Weights of a small GPT-style language model, trained from scratch on English Wikipedia.
Size: 21 layers, 2 heads of 128, 17M parameters.
Training: a variant of Muon for these matrices, 253M tokens, 7709 steps.
MLP neurons of a small language model. Each row is named by its layer, matrix (down: output weights) and neuron, and shows model dimensions 16-79. Each number is 128 + 24 x the weight over its row's rms, rounded and kept within 0 to 255.
A block is one neuron, or neurons of one layer that tend to fire together. After each block is what it responds to, as a language model described it from the Wikipedia text at the highest values.

L3.down275 [ 99 107 108 132 175 130 141 143 129 170  93 161  78 138 127 117 122 124 135 148 109  94 141 142 134 100 127 111 154 131 123 140 158 142 112  93 142 126 122 143 119 165  78  83 132 116 180 121 108 114 124 115 128 117 149 126  87 148 147 144 124 122 140 125]
L3.down398 [138 153 132 143 154 110 110 147 111 130 136 137  90  69  96 120 100 112 109 143 137 106 168  97  98 128  93 129 113 155 152 154 117 124 163 119 119 120 112 134 148 103 151 123 144 101 132 119 119 149 118 133 140 183 120 124 144 110 125 135 136  78 105 118]
L3.down699 [117 140 106 131 110 100 109 113 153 179 174 113 123 135 120 156 127 154 123 139 107 119 177 107 103 115 105  80 130 102 152 155 132  89 134 157 135 130 141 124 143 124 165 111 121 128 153  91 139 185 120 109 147 140 119 139 124 134 186 107 144 151  99  85]
L3.down982 [136 155  92 181 162 155 153 132 127 188 139 133 150 112 125 139  88 103  84 170 126 116 125  89 171 126 107 108 121 112  93 129 135 159 104 126 125 119 142 116 125 130 136 143 122 112  79 130  81 147 122 125 160  96 139 145 133 121 149 119 161 139 127 129]
Responds to: Mid-word piece after split. Fires on inner word pieces that follow an odd split, mostly "el" in dev-el-oped, development, developer, also ==H-istory, brother-h-ood, per-h-aps, f-iel-d.

L10.down796 [131 107 105 116 189 149 120 151 136 108 116 102 144 151 148 148 100 133 153 113 112 116 123 146 117 136 117 147 111 136 107 129 127 140 142 119 126  64 120  85 139 127 137 151 121 133 116 115 117 140 110 100 110 148 124 101  98 155 140 119 102  95 109 142]
Responds to: Sentence-ending punctuation. Sentence-final periods, and closing quotes or parentheses right after a period, especially where a paragraph or quotation ends, e.g. worth watching.", Basquiat.

L12.down206 [172 110 114 135 150 124 116 109 139 171 170 130 147 154 160 202  90 133 113 162  99 105 132 119 131 113 120 118  85  99 100 143 122 160 143 119 139 106 141 127 153 128  85 114 125 108 131  97 135 158 133 104 139 125 133 135  95 133 146 115 153 170 135 164]
L12.down713 [104 137  91 115 118 101 123 168  93 147 138 123 122 161 148 186 100 178 124 130  83 114 153 146 139 114 161 116 134 170 134 129 145 150 117 119 104 160 133 157 145 100 104 125 145 170 146 149 122 170 154  86 140 149 134 124 128 109 102 111 146 146 130 153]
L12.down801 [135  78 177 155 131 149 143 150 115  77 172 134 124  93 116 103 159 131 127 134 143 118  99 133 151 126 111 124 131 142 133 113 135  82 154 123 111 129 100  98  88 111 182 127 166 114 157 145 120 131 129 125 150 101 111 169 176 124 149 116 114 140 115 142]
L12.down1021 [145 127 103 115  84  86 133 114 104 152 115 118 147 132 130 116 133 139  97 116 111 103 149 145 134 149 138 156 108 141 118 122 121 126 118 172 118 153 143  91 127 119 108  96 125 163 119 123 121 131  96 166 129  80 100 131 139 122 150 159 120 115 118 130]
Responds to: Noun-completing suffix pieces. Final word pieces that complete a multi-token noun, mostly abstract ones, such as -ion, -ation, -ment, -ity, in attent-ion, verific-ation, develop-ment.

L10.down419 [105 152 118 152 152 158 111 120 115 135 102 169 101 171 175 150 133 138 162 100 111 107  71 140 160 121 105 140 103 126 139 139 119 166 151 112 146 108 149 149 134 126 124 122 125  94 130 119 165 160 122 116 120 143 136 121  94 125 166 120 137 127 132 110]
Responds to: Mid-phrase word completions. Word pieces completing a split word or a fixed phrase, mostly after prepositions, e.g. At-hen-s, In part-icular, sh-ort-lived, l-ater, for ex-ample.

L3.down51 [122 108  83 125 161 144 142 173  87 136 131 119 117 153 147 141 167 138 121 138 149 166 121 129 126 132 138 152 141 102 134 114 132 125 141 119  88 161 113 102 139 145 166 149  98 177 157 116 173 136 112 130 125 130 142 131 129  56  96 117 108 141 159 122]
L3.down53 [140 105 135 119 172 131 121 184 174 120 110 124 129 142  88 162 147 154 118 131 123 110 153 125 116 193  89 151  97 105 156  95 139 144 134 127 112  96 139 129 124 124 127 156 104 161 113 137 130 116 117 140 100  75 119 146 156  90 114  90 108 105 159 123]
L3.down208 [117 141 179 119  97 104 100 141  87 153 159 138 161 159 111 110 126  91  98 137 173 129 107 102 128 107 141 124 121 147 131  92 137 124 144 136 161 156 153 121 105 120  90  96  96 136 118 128 138 175 139 121 107 117 147 112  98  79 131 116 140 155  87 150]
L3.down728 [142 131 161 111 125 125 141 156 118  72 142 107  91 109 128 115 114 121 131 175 122 166 132 124 147 139  85 106 147 124 146 103 152 122 117 167 145 120 115 133 108 119 114 141 125 111 175 119 131 131 110 138 114 141 135 150 125 136 127  88 149 138 111 137]
Responds to: Clause-linking prepositions and conjunctions. Fires on the word or final piece of prepositions and conjunctions that start a phrase or clause, mostly after, also through, although, while, between, when.

L3.down32 [107  66 166  99 138 158 125 128 173 124 109 153  61  99 112 130 103 153 122 150 123 136 161 143 190  72 100 128 134 116 135 145 107 147 150 128 145  85 156 145 111 155 182 101 130 144  72 109 188 116  93 137 161 152 137 121 115 120  50 132 160 145 151 113]
L3.down407 [147  80 163 119 137 119  91 178 141  85 141 154  95  77 126 126  71 115 130 128 127 204  91 162  87  90 132 161 134 120 134 144 147 162 125 144 113 121 139  82 135 151 115  81 147 139 104 124 136 161 140 110 121 153 106 116 137 161 127 104 118 171 143 142]
L3.down835 [159  93 131  98 127 170 125 154  96 117 120 168  98 134 121 158 108 126 101 143 136 159 108 166  91 142 155 166 131 146  84 145  94 125 138 197 110 184 110 144 159  97 161 123 104 148 104 105 149 112 132 116 134 132 127 143 131 170 157 103 125 141 129 104]
L3.down906 [132 133 156 150 158 138  93 119 110  99 128 157 123 111 133 102 169 117 128 141 169 160 119 103 105 100 131 143 168 129 133 141 116 129 104 199 130 153  87 106 172 156 131  97 144 157  92 121 106 146 136  90 133 147 125 132 136  84 108  98 133 124  93 123]
Responds to: Word-start "in" token. The token "in"/"In", either as a word or the first piece of a longer word, often at paragraph start: In 2026, including, inevitable, into.

L3.down165 [126  94 105 142 126 166 166 105 116 168  88 145 133  79 129 136 142 122 118 136 122 107 135  98 123 142 137 110 163 140 133  76  57 122 124 158 132 143 168 155 127 112 155 149 168 148 170 143 105 162 145 119  92  93 133 132 115 124 156 131 142 122 112 129]
L3.down290 [159 134 113 139 112  65 145 158 157 144  82 145 117 155 132 130 116 124 115 149 130 152 160 127 132 168 205 123 116 100  77 153 102 108 135 120 125 115 140 158 133 132 137 146 129 121 139 131 143 151 103  59 101 123 154 102 101 153 160 142 141  79 121 149]
L3.down409 [172 115  93  87 161 156 157 113 122 150 159 170 102 111 123 118 113 109 117 125 140 142 162 112 139 116 110  92 138 115 149 172 101 114 125 132 128 109  99 116 172 133 161 120 141  95 127 114  91 118 180  78 166 114 137 123 131 121 133 126 177 149 104  97]
L3.down722 [153 163  80  84 131 136 142 140 138 139 154 126 169 165 162 121 130 141  84 106  93 120  92 159 111 146 121 153 147 147 113 104 123 147 112 109 184  97 115 114 158 114 119 104 136 109  76 154 121 127 120 130 139 139 144 108  96 111 104  81  99 141  97 133]
Responds to: Mid-word fragment tokens. Word-piece tokens in the middle of a split word, especially "le" in "Title" table headers, "or" in "Air Force", "b" in names like Albu.

L12.down83 [118 129  80 148 171 114 125 116 155 133 123  98 128  52 152  55 177 100 136 143 153 101 109  97 101 155 123 171 131 162 155 141 140 138 119 180 117  97 109 107 125 161 171  89 178 133 112 104 134 113 156  96 136 158  93 115 112 137 115 140 168 117  85 108]
L12.down520 [181 107 120 128 169 109 122 111 147 107 144 106  95 150 134 145 149 110 145 143 138 141 130 100 100  70  77 132 134 120 139 121  97 132 135 149 102 137 147 128 130 166 156  94 120 149 117 121 117 117 106 129 122 113 126 153  98 168 133 121 117 176 149 157]
L12.down584 [114  85 103 129  96 109 137 104 141 156 165 120 138 144 139 122 135 169 116 129 128 102 149 139 123 123 171 129 156 107  92 153 131 125 130 178 101 138 116 142 136 139 141 126 133 160 114 127 155 162 145 105 126 113 155 115 143 133 150 144 150 143 119 147]
L12.down792 [124  85 131 140 174 103 113 143 112  91 130 139 140 182  82 154 131 120 131 146  90 100 140 146 176 125 140 135 144 120  97 159 131 112 129 138 135 122 147 116 129 148  96 115 151  97  95 140 135 111 139 141 147 113 146 108 132 146  99 119  76 127 126 130]
Responds to: Split word fragments. Word-piece tokens inside split words, mainly verb endings before "to" (relocated, contributed, referred), split h-words (him, Helsinki), and digits in figures.

L10.down289 [125 110 129 137 124  94 130 135  49 125 120 174 112 140 114 150 104 105 135 133 142 122 105 155 126 113 113 162 130 160 117 150 128 122 130  81 117 163 100 105 142 117 108 123 171  97 153 139 107 110  79 125 135 135 147 138 164 154 158  99 133 117 117 100]
Responds to: Word-completing suffixes, esp. "-ed". Final pieces that complete split words, above all "ed" in returned, closed, abandoned, plus returns, practice, the after verbs.

L10.down327 [140 160 102  76 108 111 132 137 149 102 129  94  98 102 133  93 165 123 115  91 118 127 112 130 111 101 138 123  98  82  82 102 107 132 118 186  95 127 105 107 150 136 137 135 158 110 152 104 156 161 127 128 143 138 145 138 130 157 112 153 147  88 105 123]
Responds to: Of in titles. Mostly the word of right after a noun heading an office, institution or title name, e.g. Secretary of State, School of Economics, Doctor of.

L3.down30 [135 113 123 129 126  74 118  97 120 142 109  95 158 143 117 162 152 141 115 116 121 124 160  90 147 141 168 118 129  83 151  86 129 143 128 132 116 131 149 118 111 111 131 146 121 163 132 124 102 123 157 125 118 169 147 101 174 169 147 140 137 119 107 186]
L3.down472 [159  96 111 117 132 152 105 147 107 129 164 102  97 109 115 135 175 170 101 142 158 117 114 147 131 136  87 136 147 113 124 124 111 138 202 108 109 114 125 114  79 102 129 153 120 150 116 128 132 108 105 152 128 150 129 139 132  87 115 117 124 121  94 113]
L3.down478 [116 139  78 144 155 107  99 116 121 121 136 130 136 149  91 144 150 137  98  83 143 144  93 149 157 172  43  97  82 126 123 112 132 122 110 139 113 113 144 134 114 146 130 143 153  87 159 140 138 142 111  94 154 149  61 131 115  63 149 113  97 131 158  75]
L3.down660 [172 139 120 127 112 145 120  85 120 126  90 138 128 108 114 102 125 113 149 114  92  97  89 135 127 140 167 158 142 157 110 145 146 108 201 131 134 124 126 119 136 137 137 136 154 112 157 119 126 143  90 104 105  95 113 127 125  93 114 123 121 117 148 141]
Responds to: Mid-word subword continuations. Middle word-piece fragments inside common words split into pieces, often after pro/sc/res, such as the gr in program, id in president, St in United States.

L3.down298 [149 109 144 119 135 141 213 174 130 115 154 139  98 148  81 134  95 131  93 140 137 119  97 150  82 134 154 141 113 132 107 133 118 143 147  98 128 108 149 153 185 160  87 162 112 122 152  98 110 156 186 100 129 115 101 106 102 149 113 129 171 110 135  93]
L3.down413 [149 103  68 125 143 116 134 204 105 128 143 142 112 162 186 100 125 133 116 137 140 122 109 117 121 108 109 155 106 110  85 120  89 110 129 149 163 152 143 114 215 153 169 154  94 149 128 120 149 144  94 131 102 147 144 121 148 131 128 158 114 125 140 147]
L3.down539 [146  87 122 109 144 115 164 125 116 106 134 140 151 121 160 110 169 113 116 139 163 169 119 111 121 143 113 130 106  99 134 121 135 100 144 127 125 117 108 126 122 174 112 194  99 160 146 115 125 162 116 138 124 111 159 125 152 144 141 122 127 163 161 149]
L3.down772 [117 106 117  94 118 137 121 123 157 176 104 119 124 144 144 157 108 125 177 147 142 116 171 132  89 169 154  50 104 128 114 112 159 158 141 130 163  97 130 107 182 113 164 141  80 128 125 146 101 103 129 153  91 145 170 106 137 169 155 162 115 140 174 128]
Responds to: Sentence-ending periods. Periods (sometimes ")." or a closing quote) ending a sentence in Wikipedia prose, often before a new paragraph, heading, or "The"/"In".

L3.down246 [133  91 136  78 109 138 116 188  86 172 123 121 102 140 154 140 138 141 120 105 146 134 167  94 114 131 109 108 115 144  97 156 162 122  87 141 153 137 136 104 116  86 114 128 143 121 182  97  90 133 115 128 116  86 125 157  95  99  96 128 125 123 123 148]
L3.down598 [ 89 105 143 175 121 107 126  97  69 100 104 157 128 136 150 137 132 115 156 112 122  83 145 106 172 140 123 152 146 114 120 167 113 133 153 143 162 100  87 137 140 105 125 147 119 138  99 150 143 101 155 134 154 157 150 146 141 147 100 145 122 153 134 195]
L3.down746 [161 132 138 152 169 118 129 133  87 140 110 118 106 103 151 157 140 103 104  89 143 147 151 141 118 112 120  94  84 107  73 115 148 156 107  92 182 161 161 130 153 120 112 110 114  97 132 126 128 152  91 138 119 172 124 132 132 123 107  88 124 151 107 133]
L3.down879 [145  98 121 147 115 134 132 142 137 161 115 136 136  96 115 107 109 160 134 114 117 122 106 139 122 157 150 123 102 119 128 116 147 109  63 101 134 203 124 103 151 121 124 123 125  94 132 120 132 123 106 131 138 143 176 199 123  98 106 157 160 138 161 170]
Responds to: Word-completing ordinals. Mid-word pieces that finish a word begun by the previous token, strongest for "first"/"irst" in First Division, First round, first-round pick; also ordinal "th" (679th) and pieces like Viet-n-am, T-ot-al.

L12.down2 [113 140 120 142 172 112 158 134 126 126  85 171 112 131 119 137 101 154 147 140 138  85 166  97 152 111 156 155 173 151 143 155 150 121 114 128 171 130  92 111 161  88 138 154 139 120 107  98  87 136 131 106 161 112 148  85 141 135 115 106 133  91 130 127]
L12.down205 [162 102 105 150 146 112 119  90 115 155 139 121 166  90 110 144 147  94 129 151  72 105 171 133  85 177 170  94 182  94 129 140 150  93 162 127 115 127 142 124 158 138 133  93 136  98 138 170 141 128 155  83 167 108 125 132 112 137 142  82 122 154 169 134]
L12.down627 [112 138  77 157 112 116 132 136 103 144  77 121 122 137 110 121 136 134 100 148 101  94 122 107 168 139  93  91 131 139 127 144 166 140 147 126 101 153 151 142 134 127 172 123 132 163 164 156 128 216 144 157  84 132 110 113 139 125 107 130 151 145 128 125]
L12.down686 [ 97 138 141 123 154 136  89 191 148  99 130 118 126 121  92 169 134 132 172 133 142 128 148 153 125  67 120 136  96 157 170 101 129 153 129 137  86 126 132 131 141 124 135 143 171 130  83 122 191 151 114  89 166 166  77 101 138 138 135 112 119 115  92 144]
Responds to: Post-nominal "of" linking. The preposition of (also in, for) right after an abstract head noun, linking it to its complement, e.g. size of, oxidation of, presence in.

L12.down30 [ 80 109 102 144 123  84 120 179 138 163 122 126 147 122 139 153 112 156 105  87 131 152  90 106 130 125 111 184 123 172 116 121  65 104 124 110  99  86 146  97 174 109 105 127  91 131 144 131 118 159 116  90 142 124 136 116 111 129 106 110 111 153 156 132]
L12.down381 [121 144 109 126 166 128 125 117 130 184 138  91 123 134 129 153  90 141 155 118 153  95 122  89 146 177 125 141 186 123 151 126 101 106  93 127 111 132 118 160  94 125 125 107 119 173 109 116 127 149 104  69 111 114  85 140 157 111  92 107 139  87 143 124]
L12.down864 [ 88 127 144 147 153 111 117 175 132 111  94 181 159 147 141 130 110 173 163 120 116 135 151 193 101 125 143 110 123 133 124 117 135 106 113 137 156 133 157  84 121 157 144 115 131 126 107  95 134 146 122 142 124  87 138 133 125 109 176 112 102 128 146 113]
L12.down1001 [142 147 120 141 106 110 106 126 107 102 134 120 110 163 120 145 156  92 139 121 146 115 126 138 122 124  83 128 142 142 149 114 109 109 151 129 129 127  88 132 159 148 141 104 100  55 132 121 127  94 106 142 115 142 120 100 106 140 113 172 100 115 131 132]
Responds to: Prenominal modifier word-end. Final piece of a determiner or adjective right before its noun, often completing a split word: nex-t, s-ame, ear-ly, n-ew, this.

L10.down345 [102 102 150 144 186 131 126 134 117 117 140 122 118 153 109 119 116 120 100 145 157 106 160 157 118 105 153  81  95 131 105 134 109 152 112 107 152 110 131 129  97 142 132 137 134 135 126  55 167  64  98 128 150 146 135 123 138 132 104 159 156 131 147 121]
Responds to: Mid-word subword fragments. Short word-internal fragments early in a multi-piece word, often in headings or tables, like -ap- in Photography, Demographics, -ar- in Bucharest, -pl- in replacement.

L12.down14 [117 134 149 148  76 138 163 102 144 146 122 135 143 142 127 107 115 147 124 107 136 113 134 109 121 142 124 121 159 144 140 106 155  59 156 151 101  68  90 166 142 122 177 137 153 140 128 100 145 107 118 138 164 104 128 113 157 151  97 121  89 137 123 155]
L12.down350 [134 119 193 119 124 142 138 139 120 119 111  91 132 137 124  95 165 106 185 169  98 129 139 130 141 124 117 112 132 156 139 158 135  87 132 166 109 101 114 140 110 140 154 134 155 103 134 145 169 112 191 120 119 116 151 155 137 141 107 160 134 119 137  96]
L12.down454 [130 115 165 118 194 164 108 134 160 107 141 128  96 160 108 147 131 134 149  85 181 127  90  97 130 112 123  98  97 155 119 124 132  96 148  88 144 156  94 116 123 129 136 131 139 123 150  84 105 119 149  94 154 175 170 128 114 106 101 142 139 112 141 145]
L12.down797 [ 98 105 147 117 160 161  78 128 130 147 133 103  94 131 115 127 138  66 115 132 103 160 110 132 146 134 160 131 119 121 125  99 163  95 154 112 131 145 116 150 140 103 132 135 117 127 160 123 113  66 152 163 138  84  65 105 143 131 108 102 151 116 124 127]
Responds to: Mid-word fragments, "career". Early or middle pieces of split words, especially c/are in career (Youth career, political career), also pl-anning, al-bum, con-st-ruction.

L10.down759 [129 120 120 134 125 137  97 160 112 113 145 161 172 116 182 121 123 137 136 147 127 151 157 110 117  90  93 133 107 105  89 136 108 144 100 114 104 137 142 116 115 106 117 116 127 139 125  90 156 161 110 158 140 125 110 181 110 119 181 118 148 169 124 134]
Responds to: Word-start fragment tokens. Early pieces of words split into several tokens in ordinary Wikipedia prose and tables, such as in- (influence, inspiration), A-cc-ording, ext-ra, h-igh, Mont-g-omery.

L12.down291 [134 149 114 145 135 194 111 106 122 124 148 124 120 146 113 157 153 166 124 127 144 103 119 110 143 154 121  90 166  83 171 149 152 105 131 141 144 166 139 145 170 123 151 119 144 155 118 124 125 110 139 124 153 171 170 131 114  98 135 105 141 110 188 130]
L12.down367 [167 121 108 144 168 172 159 120  96 125 183  93  89 148 145 109 147 124 151 112 178  86 111 117 142 122  92 142 121 195  95 130 153 137  88  85 137 140 111 138 116 128 138 103 105 160 150 128 144 103 160 139 123 141 100 119 123 128 139 136  87 122  96 157]
L12.down542 [144 131 141 124 130 118 113 155 113 119  91 119 127 101 109 138  99 146 114 125 116 141 142 100 163 112 156  88 153 140  93 161 126 124 134 128 159 158 142 135 165 125 158 141 121 132 140 107  98 105 143 114 121 142 141  95 104 129 150 162 145 172 119 148]
L12.down856 [146 176 135 147 126 193  83 161 161  99 158  97 111 135 177 115 142 164 133 117 131 125 137 132 152 107 106 127 109 131 120 135 134 126 109 139 139 138 118  96 131 114 182 107 142 112 137 113  64 119  80 127  89 108 146 135 137  95 112 136 116 106  99 115]
Responds to: Mid-word subword fragments. Fires on inner pieces of a word split into several tokens, just before a suffix, such as purs-u-ed, includ-ing, apolog-iz-es, contrib-ut-e.

L10.down882 [ 93 120 117  92 113 150 145 123 119 125 119 117 114 100 145 115 119 128 167 113  83 129 135  79 115 162 138 152 137 149 129 163 160 131 124 125 108 129 118 112 126 128 125  87 130 105 129 164 123 122  78 104 115 149 154 183 153 115 108  87  54 138 130 122]
Responds to: Start of verb objects. First token or word-piece of a direct object right after a transitive verb, such as destroy all, contacted h(im), shoot the, recommend m(ethodological); sometimes verb endings like -ed, -ing.

L3.down338 [159 119 117 148 106 139 136 130 124 147 176 110  95 162 180 105 140  86 121 123 129 151 104 131 134  95 124  83  85 114 149 126 130 134 114 163 150 122 163 102 186 131  91 134 127 130  89  70 153 127 139 163 114 158 135 108 204 143 140 120 120 135 124 114]
L3.down678 [131  72 143 115  93 133 141 153 159 126  96 123 123 114 126  91 121 157 148 132 166 140 121 103 160 125 127 110 111 117 153 166 137  93 125 130 154 167 142 108 158 130 135 127 158  91 101 110 125 112 153 129 128  90  96 105  77 172 107 111 147 151  95 141]
L3.down744 [166 107 129 152 119 135 120 136 102 128 108 121 101 118 144 144 133 154 119 116 114 151 113 116 103 155 188 112 161 127  93 116 134 134 121 120 132 116 112 104 162 142 100 129 129 129 139 129 141 153 147  82 172 135 132 144 157 113 145 124 109 120 110 157]
L3.down824 [134 127 132 144 114  85 125 164 165 173  97 115 151 156  88 101 125 124 124 108 147 123 141 122 129  98  85 125 134 122  96 119 110 129 123  82 159  86 165 123 105 118 135 152 105 134  89  62  92 132 184 149 127 141  99 145 120 120 138 175 151 129 121 105]
Responds to: Heading closers and mid-word pieces. Closing == or === markers that end wiki section headings (History==, Gender===, Loans out===), and middle fragments inside longer split words such as ag-ain-st, nom-in-ated, Sec-ur-ity.

L12.down227 [129 124 122 156 131 109 136 153 166 119 161 155 125 118  97 143 129 120 102  97 109 114 159 116 127 142 126 108 108  94 142 118 104 157 129 108  74 110 123 140 117 100 114 123 146 109  89 122 110 133 101 108 113 124  76 149 131 163 128 135 141  73 124 125]
L12.down318 [141 129 135 101 110 142  85 143  89 115 131 137  83 126  39 125 135 126  98 131 146 124 112 125 157  75  99 118  92 116 150 173 160 114 161 142 124 152 110 132 120 158  97 108 127 143 121 125 119 145 123 145 120 144  74  86 172  82 137 171 129 178 110 178]
L12.down459 [105 124 102 172 118 133 147  82  94 116 108 159  86  82 134 152 102  96 156 145 140 160 132 120 104 113  85  96  94 146 131  83 145 165 134 124 130 110 161 120 116 152 113 163 118 112 139 152 158 113  97  90 147 158  94 151 147 123 108 108 108 153 107 127]
L12.down979 [117 130 136 101 124  89 115 129 152 113 167 129 104 150 117 129 158 106 125 158 116 143 130 133 121 116 129 105 175 151 113 115 125 132 149 140 134 150 134 139 131 131 135 144 124 162  86 124 139 166  85 114 153 127 141 136 150 170 132  89  97 136 143 162]
Responds to: Word-start fragments, esp. "in". Early sub-word pieces of longer words, mostly the prefix in- (insane, influenced, initially), plus fragments like n-om-inated, un-us-ual, pop-ul-ar.

L10.down918 [129 143  95 145 115 114  96 134 120 129 143 119 107 114 129 144 108 161 139 130 106 123 162 165 112 120 136 147  97 124 104 127 121 142  96 117 149 110 135 115 153 130 109 149 113 167 151  89 150 129 114 121 161  93 140 166 105 148 127 126 125 165 128 127]
Responds to: Word endings, heading closers. Final word pieces that complete a split word (monitor-ing, hersel-f, Leaders-hip, er-up-ted) and closing "==" or ")" ending wiki section headings or titles.

L12.down113 [131 123 124 171 114 142 168 154  96  95 127 193  89  97 122 169 150 150 173  94  99 148 145  80 140 115 123 170 131 142 161 124 110 143 113 124 104 113 112 108  89 126 137 112 135 116 123 139 152 153 133 103 145 132 160 123 125 130 113 130 102 142 143 117]
L12.down265 [168 137 142 164 117 129 110 165  98 145 157 108 148 109 113 169 102 128 165 127 143 112 143 109 136  89 128 128 157 146 154 179 145 119 155  80 195 119 120 146  93 139 153 162 152 109 147 126  47 139 103 129 129 160 161 115  86 106 137 148 157 152 126 143]
L12.down472 [131 114 103 114 147 171 110 127 107 125 118 130 103 131 124 132 119 127 119  93 179 164 175 122 144 148 158 147 139  78  83 115  96 127 121 108 116 109 128 140 145 145 138 119 133  96  93 121 101 105 136 122 153 116 141 126 146 166  96 179 125 135 131 117]
L12.down1000 [159 149 139 142 133  98 136 135 151 111 145 143 120 159  96 134 152 169 115 111 138 111  93  96 123 134 167 131 103 152 142 132 140 161 118 109 115 139 127 105 155 125 139 142  47  77 108  96 158 142 155 119 120 112 138 150 107  94 160 118 140  92 116 120]
Responds to: Section heading closers. Closing == or === marks ending Wikipedia section titles such as ==History==, ===Casting===, == Career ==, plus weaker mid-word pieces like b-u-ilt, c-anc-er.

L10.down779 [151 105 118 145 143 126 171 129 132 101 120 123 114 109 104  95  85 129 116 119 104 117  86 137 120 162 145 100 177 123 126 119 115  85 110 144 146 124 134  70 120  77 131 103 137  96 178 144  74 141 144 153  90 159  93 105 142 138 116 137 129 116 151 153]
Responds to: Mid-word stem fragments. Short word-piece fragments in the middle of longer words that a suffix will complete, e.g. advent-ur-es, strengt-hen-ed, subscri-b-ers, business-man; less often a clause-linking "that".

L12.down513 [ 87 151 142 103 142 124 118 131 163 114 120 157 132 128 117 203  98 151 109 126 138 181 112 144 157 125 147 127 156 141 122 148 117 112 147 160 119 135 105 149 114 155 108  85 143 127 142 100 134 158 114 167  92 128 107 178 106 135 128 117 122 171 135 126]
L12.down517 [132 124 116 129 125 114 124 176 139 125 152 144 116 161 131 131 177 103 143 101 100 116 105 142 112 117 134 130 115 109 111 139 133 100 169 125  89 119  87 127 115 149 146 114 121 115 117 141 118  99 127 139  70 138 118  86 133 105 134 154 129 162 115 158]
L12.down619 [108 143  86 141 124 155  83 199 110 160 135 155 137  95 133 170 144 140 145 139 129 115 110 117 123 115 158 123 134 142 100 134 134 113  93 101  98  98 116 122 150 155 151 132 128 112 141 122 114 124 114 159 119 153  89 135 137 116 139 134 114  96 143 165]
L12.down690 [ 89 173  86 112 126 127 139 163 107 146 153 169 138  99 150 158  80 132 134 139 130  81 132 166 132 120 126 144 145 130  58 146 116 162 131 167 135 143 154 180 133 105 132  81 139 155 149 142  86 112 123 131 110 122 147  73 133 100 139 126 118 134 113  91]
Responds to: Split verb word endings. Final word-piece that completes a verb split across tokens, often right after to or would, such as ret|urn, f|ight, subm|it, comp|et|e.

L3.down151 [149 133 123 115 166 116 149 105 129 130 142 136  89 133 149 165 155 112 124 133  96 149 135 116 146 129 119 104 111 102  62 107 148 137 101 134 136 108 106 127 147 153 114  66 132 126  97 128 108  86 142  92 120 124 123 107 156 115 135 108 147  85 155  97]
L3.down310 [174 128 154 143 142 118 119 158 136 124 128 142 136 166 157 160 167 101 128 132 159 139 120 160 118 124 124  89 137  95  89 133 101 186 112 135 164 134 137 115 110 181 112 135 124 184 134 155 129 164 131 161 131 192  95 135 148 137 140 145 107 118 150 130]
L3.down650 [ 84 130 124 110 179 112 137 217 100 129 144 198  94 156 120 140 159 116 135 136 177 142 127 113 172 136 158 137 151 103  70 153 102 106 102 123 107 132 131 137 107 146 118 139 119 151 138 135 156 135 140 129 115 109 101 136 107 103 120 157 125 135 120 152]
L3.down662 [146 135 115 110 158 113 107 145 132  66 106  99 156 121 133 142 107 150 144 140 142 115 160 194 152 127 134 120 111 162 114 166 103 114 122 141 129 141  95 150 145 149 163 162 142 115  59 133 154 143 148 117 128 145 143 112 117 164  95 166 111 143 100  85]
Responds to: Word-final suffix pieces. Fires on suffix or final word pieces completing a split word, mostly past-tense -ed after a verb stem (announc-ed, sign-ed, kill-ed), also -et, -ing, and "of".

L12.down166 [ 81 126  89 152 145 120 151 153 103 110 156 117 162 186 153 169 145 128 139  93 150 121  78  96 147 103  96 163 104 145 137 132  88 137 124 156 151 137 141 107 157 132 153 117 149 116 118 125 155 167  99 142 116 104 135  99 114 100  94 105 114 125 104 133]
L12.down201 [137 121 133  93 119 130 124 167 170 153 165 133 109 125 116 169 160 157 130 130 114 156  99 117  80 115 148 111 138 114  88 120 113 140 137 168 145 143 113 114 147 134 197 118 121  96 120 100 135 135 122 113 135 152 148 139 124 151 146 127  88 103 122 144]
L12.down446 [179  95  94 137 138  96 104 122  95 134 142 124 148 144 100 133 129 173  61 130 111  83 115 100 138  88 135 132 152 129 107 137 165 122  84 116 130 120  98  76 168 154 112 135 151 145 126 119 138 176 131 119 120 112 151 101 137 133  91 114  99 131 149 148]
L12.down989 [146  83 111 136 157 143 113 150  98 149 149 138 134 163 154 144 126 138 158 140 136 173  97 122 120 138 136 129 119 116 135 156 136 167 105 132 189 152 144 132 135 164 142 122  72 147 132 126 126 148  97 127 143 135 136  77 119 157 137 102 137 129 117 146]
Responds to: Sentence-ending periods. Periods closing a sentence in Wikipedia prose, often at paragraph end before a new sentence, as in "during World War I." or "...in 1908."

L3.down254 [101 155 116 134 156 136 175 116 110 120  90 101 134 140 152 121 101 140 105 151  89  90 150 112 127  94 114 120 121 123  56  99 111 134 102  92 139 123 103 102 140 107 123 158 157 139 118 126 151 151 108 119 123 134 122 112 155 102 130 113 124 138 178 149]
L3.down464 [144 141 138 121 117  89 173 124 135 116 129 116 153 107  94 184 124 106 166 130  92 121 138 126 112 105 113 124 138 179 144  73 134 140 130  73 144 105 166 100 153 139 120 112  99 159 135 115 146 112 135 112  85 140 104 134 110 146 122 101 143 138 128 147]
L3.down584 [137 132 136 128 103  79 117 178 147 139 134  97 147 145 141 130  91 143 138 139  96 131 148 108 132  87 121 112 116 152 121 133 122 134  82 110 106 137 151 108 156 133 104 149 125 112  93 132 138 166 126 129 158 127 104  76 153 149 116 129 107 132 102 150]
L3.down960 [115 137 173 133  98 135 148 115 119 131 102  98 121 111 103 112 130 153 134 158  86 132 136 147  96 124 158 134 155 124  57 115 143  88 113  99 113 107 151 122 141 143 143 135 127 169 155 126 117 139 141 131 133 129  98 123 132  98 104 107 100 119 133 126]
Responds to: Noun-completing suffix pieces. Final word pieces that finish a noun split across tokens, often abstract or institutional nouns, such as agreem-ent, resear-ch, minist-ry, qual-ity.